Part of a small language model's weights.
Size: 13 layers, width 224, MLP 576 SwiGLU.
Architecture: RMSNorm before each block, rotary positions, no biases in attention or MLP, untied embeddings.
Training: 157M tokens, 4792 steps.
MLP neurons of a small language model. Each row is named by its layer, matrix (gate and up: input weights; down: output weights) and neuron, and shows model dimensions 32-159. Each number is 50 + 15 x the weight over its row's rms, rounded and kept within 0 to 99. A neuron's up and down rows have the sign that makes its largest values positive.
After each neuron's rows, "fires on" lists the tokens most often at its 100 highest values on Wikipedia text that the model never trained on. A number after a token or word is its count.

L2.gate532:56 65 62 51 43 48 53 51 70 46 74 33 33 25 36 38 70 70 60 92 29 69 34 48 65 50 30 67 55 51 51 67 60 55 72 51 14 68 77 53 36 32 44 42 47 62 66 46 43 67 59 50 66 57 45 31 71 71 55 65 56 44 28 58 27 38 42 59 15 47 58 69 64 33 48 46 42 56 55 45 63 51 33 50 44 52 61 22 54 55 53 54 54 43 48 67 32 47 17 51 55 20 59 44 44 58 20 51 64 78 38 54 59 40 37 29 63 47 55 68 61 40 75 72 50 44 43 63
L2.up532:52 70 67 32 56 35 52 40 58 43 49 36 28 00 54 35 61 59 59 79 52 54 38 43 82 41 25 70 48 55 55 61 42 56 66 42 34 62 76 73 37 46 54 51 64 67 51 45 48 88 66 47 69 42 43 20 67 66 63 52 71 59 34 55 31 40 25 62 27 31 61 85 54 32 43 57 40 55 50 26 69 30 32 75 52 44 59 35 47 43 59 47 58 54 57 68 46 45 37 31 54 35 57 44 71 48 24 49 47 57 42 47 50 38 45 33 74 33 38 75 55 27 59 53 35 46 55 61
L2.down532:53 62 56 40 32 59 29 40 42 54 50 61 46 53 54 31 47 49 53 45 62 58 50 36 43 51 40 00 69 39 42 49 49 62 77 64 58 67 55 42 37 58 85 67 45 57 53 41 48 40 64 50 45 65 41 34 42 58 49 48 30 70 50 51 34 37 53 41 43 41 52 43 78 32 35 57 50 71 27 44 76 20 47 45 44 42 41 66 33 62 32 00 48 46 25 55 62 49 49 31 54 44 52 71 41 46 08 36 58 61 72 38 53 43 41 42 99 76 81 56 19 60 60 44 37 60 63 46
fires on: ".\n" 42, ";\n" 17, ")\n" 10, " Bus" 9, "\"\n" 7

L6.gate337:49 58 46 58 35 61 35 32 47 41 59 75 45 56 56 34 29 63 68 63 48 70 44 55 47 49 51 57 53 52 42 63 64 00 48 60 55 20 38 64 54 56 52 59 81 69 67 69 56 47 00 37 43 71 65 59 33 58 58 57 37 33 43 51 91 53 72 41 48 76 31 31 48 73 35 59 18 59 59 51 47 37 53 69 61 54 60 48 44 44 62 41 17 58 36 44 54 42 62 42 55 50 31 30 70 53 60 55 51 48 54 45 47 60 36 79 57 35 81 30 49 44 18 48 60 39 50 49
L6.up337:47 43 57 47 42 53 32 64 76 47 49 45 60 50 74 53 20 26 58 38 40 82 46 42 47 58 61 67 65 00 63 69 44 45 25 59 28 50 37 57 49 54 54 47 56 48 58 60 53 45 34 29 49 69 70 39 67 71 59 52 48 47 62 56 50 33 50 37 35 41 45 62 59 94 39 55 41 60 70 73 57 45 53 27 27 53 72 55 46 50 56 50 40 63 52 52 46 67 52 49 65 53 25 57 38 30 29 46 31 54 31 59 72 36 41 56 43 60 53 15 45 42 43 33 44 44 54 61
L6.down337:48 37 54 33 55 58 61 64 27 48 25 15 49 41 67 82 51 57 38 53 56 82 70 36 59 43 54 00 63 67 45 58 25 83 60 57 47 53 63 43 43 53 19 53 32 70 30 32 47 39 55 49 81 54 69 40 47 43 60 47 37 76 66 62 46 66 48 42 59 63 71 63 83 68 42 61 37 68 60 24 63 41 74 59 75 36 50 44 46 49 37 44 65 62 70 40 56 14 53 37 30 50 51 33 73 42 48 75 54 46 44 40 36 54 52 45 38 40 39 56 49 53 47 61 57 62 36 39
fires on: "N" 26, "19" 16, "M" 13, "V" 9, "R" 8, "S" 6

L2.gate190:22 40 63 61 27 36 44 44 69 61 40 53 71 63 28 35 59 68 60 21 23 57 62 48 58 49 52 49 48 53 67 62 31 42 61 70 50 21 68 63 45 56 61 26 61 40 69 43 31 56 52 35 57 49 43 35 54 59 76 55 43 57 31 59 62 39 44 63 59 31 64 62 75 46 17 71 75 48 57 25 68 39 60 74 45 51 39 52 40 73 49 54 46 51 61 53 53 82 54 63 37 46 77 23 58 49 32 26 89 59 52 62 53 34 64 48 39 41 52 74 51 44 79 66 33 42 75 48
L2.up190:42 35 47 03 28 17 47 74 65 24 45 57 59 55 22 50 38 65 37 47 53 66 44 64 46 33 41 56 42 60 25 53 39 60 30 51 31 60 47 61 77 40 66 34 48 61 30 48 70 45 71 39 37 52 43 24 56 55 50 44 57 29 55 31 66 30 78 63 12 58 62 47 53 41 46 55 60 60 44 36 64 64 47 40 76 80 66 56 10 58 55 71 45 56 60 64 54 99 36 46 54 59 53 76 68 41 39 40 52 44 30 64 43 45 59 41 66 39 49 43 40 38 55 54 41 65 40 42
L2.down190:32 42 66 50 38 45 58 44 46 32 32 55 47 68 62 24 64 59 58 49 34 62 58 47 60 42 47 61 58 34 55 57 29 47 43 56 66 42 66 59 42 48 69 36 83 43 72 52 40 47 49 58 52 57 26 21 41 62 71 41 49 50 33 21 64 25 75 56 61 42 65 34 68 25 46 54 49 80 59 44 76 37 66 69 72 65 36 49 34 67 67 48 45 54 38 63 62 76 63 53 60 38 70 34 64 55 41 53 51 53 58 50 49 35 67 44 68 51 62 53 58 80 57 29 17 55 50 42
fires on: " Mo" 22, " Ro" 16, " Te" 9, " bo" 8, " Ba" 8

L10.gate412:53 19 23 43 50 62 15 40 47 41 50 26 51 49 55 31 35 31 40 34 36 58 29 52 61 59 27 46 61 37 70 39 68 46 44 41 39 56 67 38 18 35 61 46 76 34 46 64 33 49 55 33 54 49 68 67 40 56 76 52 52 52 50 33 69 15 47 42 51 40 41 35 58 68 33 41 51 51 73 39 52 62 34 57 70 22 56 55 78 58 63 44 27 44 70 65 31 63 42 35 26 50 46 66 39 63 33 50 43 49 47 45 48 54 46 63 43 25 70 28 60 60 53 30 60 61 46 39
L10.up412:51 44 32 58 64 44 30 33 61 68 41 29 63 40 70 53 38 19 66 58 33 48 41 62 56 85 56 59 44 71 43 41 39 43 36 57 55 61 24 60 38 60 43 38 29 77 23 40 47 63 50 45 00 81 44 41 43 60 53 30 36 60 83 31 63 38 65 18 68 39 59 59 39 47 53 47 31 66 46 64 36 32 60 32 25 67 26 57 19 61 47 29 39 62 27 53 67 49 48 91 69 56 49 58 39 39 43 53 44 30 43 25 50 27 58 54 46 51 49 50 53 76 59 55 20 48 43 50
L10.down412:58 54 43 51 56 43 52 45 53 52 33 27 42 62 56 38 58 72 89 29 47 50 60 64 30 77 62 59 51 54 54 59 49 61 53 47 49 65 18 59 78 55 84 75 43 60 72 59 34 57 48 60 33 50 62 52 41 59 36 60 64 44 43 53 27 64 41 48 31 61 54 78 73 27 34 51 23 69 84 48 54 68 61 69 63 48 52 55 40 69 61 30 62 48 50 44 40 48 51 28 48 75 60 48 91 59 42 48 70 80 59 50 50 48 33 51 64 69 41 44 14 16 29 52 60 49 43 52
fires on: "." 46, "F" 6, "S" 5, "V" 5, "P" 4, " " 4

L10.gate331:25 72 42 47 53 40 42 56 60 48 36 39 62 43 45 56 49 70 60 28 66 65 37 47 29 25 41 67 31 65 78 79 44 61 68 36 48 54 34 46 67 36 48 51 48 56 64 68 28 50 43 76 41 75 34 52 33 34 60 39 43 25 40 64 47 33 35 22 63 39 44 52 63 82 53 49 46 45 44 62 29 53 68 36 51 77 57 28 60 83 78 60 66 54 58 43 54 34 37 45 47 49 55 51 53 53 57 70 39 70 57 46 34 49 64 75 61 63 62 53 51 36 46 47 39 58 29 28
L10.up331:54 48 48 67 33 27 53 36 37 52 34 71 33 65 62 34 65 65 65 25 62 57 48 50 22 30 36 55 44 31 42 51 71 51 59 43 43 66 41 25 53 49 64 47 38 65 62 67 25 57 63 59 58 69 47 23 19 31 57 60 69 34 51 75 31 29 43 47 11 39 37 45 77 62 19 47 54 72 50 50 28 59 59 45 28 63 45 51 58 84 57 47 72 62 36 61 57 49 28 45 40 46 50 63 27 41 38 69 24 73 54 57 50 41 68 50 70 53 74 56 52 44 47 44 29 76 63 63
L10.down331:76 32 61 47 50 41 31 51 55 54 33 41 62 65 80 39 81 55 45 48 57 44 38 59 65 32 24 44 62 56 63 27 58 47 38 70 35 72 26 65 77 47 62 46 46 26 39 31 51 63 83 48 56 60 73 39 39 64 40 47 69 52 45 51 69 42 49 65 20 34 32 64 90 30 14 56 80 46 27 69 60 46 64 58 44 32 14 77 46 55 62 42 51 27 62 71 62 72 60 78 53 55 29 37 31 62 54 34 73 57 53 50 41 28 44 53 44 48 49 52 36 38 47 45 54 42 51 62
fires on: "\n" 32, ")\n" 14, " al" 10, "u" 6

L5.gate421:54 34 82 56 86 49 47 00 34 43 21 30 49 42 69 45 42 31 66 76 41 68 35 46 57 13 61 62 33 41 73 60 37 49 74 44 47 55 62 38 54 74 58 33 25 69 65 51 68 39 59 62 59 53 23 51 31 43 44 35 94 48 53 24 44 40 22 45 50 50 33 59 54 46 25 54 41 49 35 65 72 35 50 54 67 56 39 49 75 76 58 38 48 71 45 69 70 19 42 51 86 36 39 63 46 50 61 49 76 47 56 41 72 34 66 70 65 57 43 45 39 53 46 46 42 67 43 57
L5.up421:30 56 66 48 49 48 36 10 30 41 43 47 12 84 48 46 20 51 34 65 46 47 53 53 54 53 51 60 52 48 65 55 44 65 71 62 58 70 64 35 58 43 55 45 60 52 49 41 56 80 52 45 56 44 45 30 38 61 48 40 63 68 59 30 56 69 44 25 43 28 32 67 71 55 35 56 29 69 41 57 35 54 27 70 59 72 25 57 43 73 55 27 55 86 37 58 67 38 31 43 70 40 64 65 25 39 59 83 29 65 30 47 80 28 65 29 57 46 41 67 22 48 54 54 43 66 54 50
L5.down421:63 44 72 66 33 51 51 65 67 21 64 29 57 36 53 45 62 26 71 59 35 49 61 89 31 40 65 05 69 57 61 34 30 58 55 48 42 37 53 17 60 57 47 48 53 21 72 46 67 30 78 49 57 55 47 66 47 44 31 80 36 80 41 59 59 54 41 68 43 50 57 30 63 58 62 47 51 40 48 32 34 37 48 40 47 41 46 66 50 62 57 68 41 38 60 66 39 64 45 63 39 63 65 56 54 55 66 17 51 39 55 21 29 57 60 62 37 36 51 45 55 61 75 68 38 59 31 71
fires on: "\n" 66, ")\n" 21, ";\n" 13

L2.gate332:54 42 66 39 54 44 85 66 49 38 51 42 42 59 37 49 65 57 52 30 31 51 42 56 46 32 52 50 69 49 69 27 46 53 73 29 68 27 30 59 83 52 49 37 58 39 59 65 71 20 50 33 55 43 76 70 57 55 54 32 36 33 82 54 26 42 51 19 57 33 71 40 62 55 87 25 29 53 67 19 25 76 71 39 37 60 50 34 63 45 46 55 70 20 25 34 54 47 62 49 62 44 39 58 69 43 58 41 53 65 49 70 36 63 50 66 47 57 41 54 41 57 36 50 41 55 31 43
L2.up332:73 61 60 50 59 36 82 82 56 35 57 50 40 54 44 52 58 68 29 48 43 42 40 63 30 53 46 37 72 48 67 23 52 49 57 33 69 54 25 47 52 56 60 26 49 32 53 47 59 06 53 49 43 57 48 68 57 45 38 35 36 50 61 50 37 45 56 42 46 25 66 28 49 41 77 33 26 51 73 27 57 62 77 48 26 47 57 42 65 19 60 39 81 26 22 40 55 47 59 62 60 59 55 55 62 65 67 28 61 50 71 84 31 70 55 54 37 57 64 61 45 57 63 52 18 44 24 47
L2.down332:63 60 67 69 83 36 67 68 77 29 64 35 33 53 42 47 65 50 48 39 30 60 62 57 44 69 77 02 79 54 45 61 58 56 29 66 61 30 58 57 52 83 82 29 35 52 51 35 66 37 59 58 54 74 53 75 55 52 17 61 35 36 50 38 54 55 79 69 37 28 61 33 54 29 59 27 31 54 58 37 55 48 60 60 36 58 28 64 55 43 42 56 67 49 20 69 46 59 60 59 76 51 60 61 35 78 43 40 37 46 64 94 56 16 36 64 41 52 77 50 38 73 57 44 26 58 39 32
fires on: ":" 42, " career" 38, " involved" 5, "levation" 4

L9.gate423:31 28 36 41 54 64 65 33 25 63 44 40 26 58 06 76 58 56 21 44 57 34 40 33 43 35 49 63 50 47 73 88 29 42 55 23 34 61 38 54 55 57 50 59 47 55 67 61 29 94 52 55 43 46 69 61 50 64 45 36 40 57 49 42 62 28 55 45 37 55 31 53 47 68 36 53 30 49 33 40 82 63 43 48 43 44 44 45 60 82 56 58 33 37 21 62 74 41 48 62 38 47 50 52 36 52 74 41 64 37 58 33 47 75 42 70 32 45 53 50 60 54 57 31 59 51 31 19
L9.up423:52 24 45 79 55 57 48 41 45 65 75 43 51 76 50 44 26 42 37 28 67 36 13 39 29 25 67 61 56 40 41 55 62 37 48 56 28 65 37 49 56 24 68 62 34 44 59 46 16 29 25 61 41 63 36 47 37 60 65 66 22 45 50 58 51 37 61 33 57 00 48 47 44 55 54 70 54 61 35 27 60 34 59 28 39 42 45 55 40 64 67 64 51 34 21 63 58 22 76 47 37 48 38 56 35 71 53 57 52 56 65 38 26 57 46 38 49 65 31 68 64 31 44 62 32 64 48 27
L9.down423:41 18 48 55 46 46 52 57 55 43 47 40 58 44 51 39 44 55 35 56 76 55 55 43 46 35 53 04 27 48 50 53 82 71 37 74 51 65 34 29 55 42 54 69 72 79 61 22 51 56 49 60 65 52 10 52 45 55 59 75 74 24 59 78 55 88 64 49 72 45 63 50 48 45 47 43 55 50 51 52 61 27 52 45 33 53 43 71 35 51 29 44 61 40 72 51 37 56 90 34 52 38 48 43 46 63 44 53 35 65 46 27 67 31 59 16 36 36 51 18 62 47 65 51 40 55 65 33
fires on: " =\n\n" 18, " part" 17, " I" 9, "un" 8, "he" 6, "ou" 4

L10.gate151:42 58 58 55 47 52 45 55 43 30 37 53 39 59 41 65 41 75 54 56 31 23 50 38 39 28 27 68 44 44 44 70 58 22 54 24 25 32 76 77 81 20 50 37 64 57 32 67 47 41 37 29 30 24 44 66 42 80 54 35 55 54 68 55 76 45 41 57 30 48 45 49 51 68 43 56 47 54 38 67 61 58 45 52 54 44 52 16 78 66 43 68 32 37 51 63 65 50 32 63 39 46 64 25 74 46 44 40 60 69 69 44 51 64 31 68 35 42 54 40 43 38 41 57 76 31 62 41
L10.up151:68 34 56 47 19 62 45 48 59 59 58 63 42 74 33 51 43 45 28 36 46 56 62 45 52 38 39 56 37 40 30 78 72 46 55 67 74 38 94 66 59 33 71 60 30 54 50 52 58 44 30 27 67 51 44 60 54 70 83 54 60 61 51 68 66 21 66 53 49 51 65 65 51 45 57 65 67 41 46 21 56 57 48 50 63 67 49 38 39 59 45 49 71 38 46 73 75 62 35 72 54 49 56 55 66 69 29 39 48 75 80 46 47 47 24 58 36 37 38 62 47 20 41 53 53 28 74 59
L10.down151:34 36 48 57 57 54 65 52 29 30 30 75 30 57 38 43 30 20 09 64 85 53 42 36 68 61 57 35 44 51 18 43 39 54 59 60 47 53 72 49 55 44 35 82 34 46 31 63 52 27 78 52 62 45 56 42 52 67 56 37 59 51 42 38 53 46 60 57 56 49 60 35 56 32 43 68 34 63 57 97 43 31 56 58 38 52 43 79 56 52 54 55 42 72 53 66 52 56 63 59 61 53 44 32 50 54 14 44 70 42 64 31 62 47 30 44 59 46 27 67 62 67 74 50 45 38 74 68
fires on: " I" 29, "I" 22, " You" 12, "ou" 6, "e" 5, "'t" 5

L2.gate330:57 44 52 42 69 73 46 53 45 52 51 30 52 60 56 72 41 80 51 53 54 54 48 44 15 49 39 36 73 70 64 39 69 48 78 17 79 43 46 73 38 41 39 07 54 60 67 53 39 45 50 55 43 61 54 75 28 39 47 51 22 61 69 59 41 42 59 40 81 14 65 30 65 49 74 47 46 44 59 50 45 38 49 55 60 33 49 55 64 19 40 49 86 41 35 52 58 69 57 43 75 47 58 56 65 35 55 52 48 70 65 31 54 71 44 78 67 20 49 64 75 60 64 49 46 40 51 59
L2.up330:69 43 66 60 49 36 80 78 35 70 39 63 30 69 39 49 46 84 40 59 40 35 59 66 33 61 36 62 63 37 46 35 49 55 41 66 70 35 72 68 74 41 64 55 60 65 40 33 48 56 67 69 65 32 25 43 34 61 32 69 21 47 56 89 51 38 66 50 81 66 78 52 31 33 66 30 44 78 68 39 63 47 56 42 33 31 48 72 50 42 42 73 37 36 46 65 76 72 65 34 62 56 54 47 54 47 34 45 63 67 56 31 28 61 48 61 68 47 64 51 55 58 48 56 35 62 43 51
L2.down330:57 33 60 54 82 49 55 67 40 43 29 66 47 28 38 43 24 42 55 64 44 54 25 64 57 74 50 88 56 56 35 31 33 49 20 56 26 28 52 35 51 65 47 69 61 55 45 38 56 54 63 56 47 46 78 38 50 42 59 61 51 26 60 46 75 74 49 66 49 62 54 74 47 48 71 59 58 46 35 57 81 36 32 58 60 58 32 66 87 36 38 49 43 47 51 65 63 34 58 64 54 46 35 53 34 47 47 56 68 46 46 54 50 38 22 33 22 36 41 32 29 53 55 34 33 46 31 21
fires on: ":" 100

L2.gate480:26 44 55 42 45 47 37 32 47 46 25 48 63 52 16 45 40 61 57 52 27 78 56 34 49 32 33 49 40 24 48 40 33 48 31 56 27 39 50 46 63 45 58 21 56 46 66 45 40 53 77 46 55 38 41 47 54 72 41 70 44 36 39 65 57 37 66 58 34 41 55 61 57 71 18 42 74 58 65 41 67 64 54 74 41 64 57 49 55 63 50 55 50 52 97 57 67 60 46 83 42 45 53 30 74 48 38 28 71 59 02 61 46 57 38 34 61 48 36 60 66 32 58 56 39 58 46 58
L2.up480:56 61 55 31 41 35 30 47 53 42 39 57 66 52 32 44 41 62 49 54 27 66 55 33 51 39 42 56 55 37 49 39 17 33 29 59 46 53 51 56 66 50 75 21 54 50 62 27 48 43 69 58 40 51 17 41 56 89 51 64 49 49 28 60 53 28 85 60 33 33 47 63 47 58 37 39 87 58 61 38 82 32 52 69 42 66 52 42 43 47 60 65 45 65 95 62 70 60 48 70 45 59 70 39 65 52 31 33 72 66 24 66 40 54 44 33 49 43 59 58 66 56 65 57 15 60 31 59
L2.down480:30 59 68 37 39 54 39 44 52 20 60 65 67 48 62 40 28 52 56 59 35 70 32 34 49 51 53 43 42 42 78 38 32 47 35 60 60 63 64 37 40 62 74 39 64 44 62 40 43 55 67 51 48 58 18 29 42 82 60 50 39 55 42 43 62 23 76 56 55 50 52 56 50 28 36 38 67 98 51 47 68 26 61 50 68 65 49 58 13 58 60 33 45 48 55 53 60 78 67 41 61 42 73 56 65 57 37 68 66 51 60 54 51 51 63 34 46 53 85 55 43 57 51 63 23 45 37 85
fires on: " Mo" 16, " co" 13, " Ro" 12, " Lo" 8, " Po" 7, " bo" 7

L10.gate277:34 43 49 54 63 54 53 25 40 56 45 58 49 55 61 21 26 44 61 52 42 62 46 87 35 25 49 50 45 40 35 42 60 52 64 53 51 10 51 45 51 33 43 35 53 42 45 72 33 50 18 21 46 48 69 58 50 34 44 33 52 34 31 68 49 56 52 70 57 59 70 71 35 52 48 77 44 24 47 62 35 46 56 63 44 52 57 61 44 49 57 41 37 41 47 44 53 68 76 42 26 29 48 19 53 47 49 49 57 31 54 41 57 41 57 48 30 45 41 49 38 69 28 51 69 31 46 15
L10.up277:51 62 52 49 41 40 54 37 53 64 52 59 67 49 57 38 66 32 51 78 50 51 34 74 46 62 54 39 64 16 41 28 52 48 66 45 78 52 38 63 51 51 61 54 64 39 31 63 50 23 56 37 65 54 63 30 40 41 51 50 59 47 44 58 38 45 62 81 51 58 53 58 65 22 75 76 52 40 57 39 37 20 58 81 29 31 32 45 53 45 59 33 42 43 30 22 49 51 59 56 60 42 46 52 60 73 19 45 76 50 81 38 75 46 47 54 56 49 57 42 32 48 49 56 48 48 41 70
L10.down277:50 57 28 62 33 45 61 33 72 43 30 66 62 39 34 11 45 59 41 58 66 54 13 71 65 58 44 30 67 32 82 69 23 58 59 42 62 64 24 47 43 76 38 27 69 37 36 49 57 52 81 46 52 54 49 47 61 26 55 57 52 69 74 39 41 44 49 38 19 73 42 37 38 24 49 40 41 41 51 57 71 40 44 29 26 56 43 31 56 65 26 34 52 35 49 45 38 44 51 55 84 54 57 54 72 51 43 35 67 45 49 34 32 56 70 72 45 54 36 61 33 63 69 42 34 63 48 49
fires on: " M" 64, "ly" 6, "m" 5, " is" 5, " m" 5

L2.gate453:40 45 47 32 55 38 63 67 17 41 57 31 35 36 47 47 33 34 33 38 67 46 55 45 35 59 31 44 52 53 49 41 25 48 48 41 68 70 58 85 53 55 48 76 59 47 50 72 61 79 48 62 17 25 55 48 46 17 57 15 40 60 38 24 43 22 39 51 64 54 68 53 48 59 57 46 34 50 51 39 60 24 65 70 68 36 60 73 48 65 40 77 81 61 46 14 53 53 42 50 63 50 52 43 53 77 61 64 48 51 64 58 44 37 40 62 34 42 47 60 55 43 58 85 59 36 50 68
L2.up453:41 44 65 51 53 26 62 62 04 24 53 29 31 56 30 31 30 51 38 47 60 58 58 42 38 36 37 55 47 60 51 45 38 42 51 34 55 53 49 65 57 40 35 73 45 41 53 54 65 60 60 51 09 25 61 40 30 27 54 21 27 59 43 05 54 26 11 55 54 45 53 48 40 79 54 40 34 41 41 26 47 37 48 56 67 48 55 66 45 58 48 62 65 62 33 13 62 66 39 38 74 70 56 31 44 82 63 70 30 53 47 55 54 38 42 76 39 49 52 57 70 28 56 75 56 48 62 60
L2.down453:57 65 44 45 39 48 47 53 25 59 69 49 52 36 57 47 34 39 38 19 41 31 54 64 53 60 49 00 70 51 51 44 39 51 54 49 55 56 66 49 39 58 65 59 40 43 58 57 41 60 65 52 37 55 39 48 51 53 38 32 52 50 36 48 57 38 59 61 60 79 61 43 49 47 49 49 58 65 10 45 45 02 65 51 59 61 53 60 74 48 40 59 35 39 48 33 42 57 51 44 58 39 38 68 67 53 44 61 49 42 81 64 39 54 53 31 48 37 60 43 51 47 56 67 46 50 39 71
fires on: " under" 37, " within" 17, " over" 16, " after" 15, " With" 9, "With" 5

L10.gate126:38 20 51 56 60 42 60 47 42 57 21 44 40 57 67 57 61 59 61 83 20 47 68 22 22 47 37 55 42 60 71 49 53 68 47 41 51 58 51 32 60 05 56 54 59 62 72 54 65 69 27 48 50 37 42 33 49 34 35 17 65 47 52 38 55 49 39 44 47 28 33 51 46 66 47 73 37 45 67 52 47 62 45 46 86 50 59 34 76 44 79 45 62 41 32 47 32 21 41 48 44 47 37 76 36 53 62 56 55 52 60 34 59 33 44 45 63 48 70 19 47 38 54 47 66 70 31 50
L10.up126:41 46 64 75 49 38 79 52 79 55 46 63 38 51 74 22 31 48 56 62 36 24 60 49 67 42 16 47 71 32 64 56 51 49 69 75 42 54 55 28 65 41 58 36 24 39 50 47 71 74 70 43 44 58 28 32 58 43 46 53 45 49 57 64 71 34 25 71 50 33 54 77 42 52 47 35 46 59 51 43 41 63 62 56 42 49 28 50 56 25 74 54 39 27 33 70 42 53 29 40 50 53 45 71 29 60 32 50 57 31 55 41 70 33 49 58 52 38 39 39 57 51 75 27 40 83 68 45
L10.down126:82 78 90 53 55 49 83 29 37 53 77 54 52 39 64 24 48 45 51 32 52 41 34 42 70 55 43 58 43 32 26 51 28 89 65 49 56 55 32 41 40 64 71 56 54 43 50 52 53 27 41 29 60 79 67 57 32 60 31 52 64 54 49 45 52 79 51 49 49 39 96 34 82 53 43 51 78 61 11 20 33 53 42 45 40 39 45 43 25 68 73 42 35 64 61 33 65 69 62 38 72 72 57 69 55 59 54 67 57 53 51 43 50 40 34 57 67 50 39 61 27 75 81 46 62 51 51 57
fires on: "\n" 18, ";\n" 12, ")\n" 9, "est" 5, " Top" 4, " first" 4

L2.gate490:65 56 36 52 62 65 61 45 39 32 26 60 36 54 58 81 86 50 47 36 44 49 47 42 55 47 76 35 56 35 45 67 58 72 26 51 41 23 45 57 59 31 31 28 70 25 71 57 40 71 67 76 50 61 47 61 50 36 35 60 58 25 77 32 29 30 55 43 43 45 58 37 35 60 60 56 43 56 86 43 41 51 54 75 55 43 41 54 44 44 33 53 64 35 37 67 65 46 28 36 61 51 62 17 64 50 37 31 50 68 53 59 61 77 42 66 29 08 58 57 59 82 75 54 54 30 45 39
L2.up490:69 50 78 54 45 30 73 69 30 71 61 48 39 46 26 57 42 65 38 50 47 53 49 57 61 66 58 58 51 35 47 24 53 59 57 50 78 38 32 42 54 50 55 39 42 52 44 68 41 41 39 51 67 32 63 43 65 47 40 37 52 30 19 85 47 44 44 41 41 37 77 47 46 57 68 00 33 54 56 32 62 58 28 75 54 39 37 43 53 39 60 35 66 25 57 70 55 77 38 70 78 45 36 39 67 52 56 51 84 13 60 45 38 61 26 70 50 63 14 45 33 45 39 32 71 53 64 62
L2.down490:48 44 58 60 63 36 77 49 28 35 44 61 38 46 27 70 59 60 51 40 45 66 48 62 71 58 50 42 56 41 48 67 50 64 47 64 52 33 43 58 42 61 36 68 47 33 57 41 36 47 79 61 36 68 54 58 53 19 36 59 46 13 40 49 45 54 62 41 49 19 66 41 39 61 68 45 12 52 77 21 51 52 28 77 51 53 31 67 49 43 58 54 66 33 58 86 61 67 37 55 74 40 47 20 47 65 50 28 49 49 35 50 39 72 23 56 32 29 48 67 46 49 61 49 53 32 31 18
fires on: " " 36, ":" 26, "." 20, " plant" 5, " sold" 5

L6.gate246:33 53 39 61 55 62 46 23 53 59 38 53 65 34 52 56 26 31 55 31 63 23 46 60 37 72 24 47 64 53 29 61 43 63 31 76 37 38 44 74 23 67 50 45 51 48 72 36 14 39 34 56 50 80 46 48 41 49 37 43 42 53 45 53 52 65 57 68 71 63 81 45 39 52 50 52 40 64 30 45 52 47 74 43 65 55 90 25 63 51 65 38 30 49 35 42 63 66 71 37 75 45 19 64 46 59 71 59 58 59 61 82 69 33 51 36 48 46 50 60 55 50 57 36 46 41 33 57
L6.up246:23 45 44 61 40 44 44 51 21 57 49 67 50 32 57 71 48 51 24 55 44 56 52 54 57 56 39 41 50 38 52 36 87 60 44 53 46 58 52 56 62 78 42 16 51 84 43 46 59 55 55 33 39 54 38 46 52 33 46 67 48 32 66 44 56 47 35 68 19 31 48 43 31 76 28 60 57 46 55 27 69 72 62 26 71 49 61 50 56 32 52 38 42 50 35 60 44 81 81 39 53 33 33 37 52 93 45 68 75 75 51 63 78 57 68 45 40 67 21 52 57 38 49 70 44 64 21 35
L6.down246:39 43 21 63 62 38 50 50 69 66 46 37 52 68 63 31 51 37 73 36 55 25 35 48 62 55 27 55 40 28 20 60 63 50 43 75 44 39 52 54 30 64 46 54 43 65 45 38 21 49 36 54 45 49 26 59 70 18 48 30 50 35 50 38 66 49 51 64 30 43 31 39 40 49 66 59 19 21 48 34 74 57 68 27 49 46 24 79 61 53 32 41 44 32 65 51 54 44 51 47 44 39 47 48 36 48 51 32 62 52 62 35 52 53 75 08 68 32 49 61 60 53 59 66 65 20 36 54
fires on: "ov" 13, "ell" 9, "per" 8, "ig" 7, "c" 7, "erv" 6

L10.gate352:84 71 51 59 68 63 35 63 55 44 52 45 61 62 56 89 53 38 64 52 50 49 54 23 36 33 57 56 56 38 42 49 39 53 67 34 59 46 55 40 54 56 48 40 35 42 44 58 54 54 32 67 48 60 73 83 67 73 50 53 61 60 51 34 50 55 56 45 35 25 44 64 38 46 41 64 35 52 43 95 54 59 48 63 68 36 57 37 48 71 45 48 44 37 70 54 26 56 45 75 39 74 33 44 35 68 47 41 79 46 79 58 39 62 87 55 48 66 24 52 52 69 43 40 89 41 64 34
L10.up352:32 31 35 29 43 69 38 75 41 62 28 42 40 77 22 32 35 42 54 53 56 69 33 57 42 60 45 50 33 31 42 58 74 39 57 67 78 41 46 47 37 11 49 33 40 71 54 52 42 58 50 08 73 41 68 49 55 64 73 70 65 52 63 37 67 36 42 56 62 56 73 40 64 34 51 33 39 40 45 60 43 63 61 62 53 41 54 71 63 39 42 23 38 55 78 48 25 56 61 33 52 35 55 61 44 52 33 58 55 51 43 42 65 67 34 70 19 57 52 58 40 63 73 56 77 49 83 56
L10.down352:70 50 64 42 58 81 44 82 47 47 65 48 55 67 50 42 64 25 45 34 58 29 62 42 44 55 51 55 45 62 42 66 52 60 33 50 65 65 71 57 71 30 49 83 33 52 55 78 70 54 51 44 52 40 48 39 51 99 38 57 38 71 63 56 44 48 42 43 51 60 63 59 58 45 30 55 53 46 14 58 42 50 68 37 26 41 38 60 51 64 30 49 66 49 56 45 43 39 47 49 49 51 45 52 60 49 60 68 69 47 36 63 47 59 35 65 49 52 59 66 73 43 61 10 63 65 67 33
fires on: " I" 52, "I" 28, "ou" 4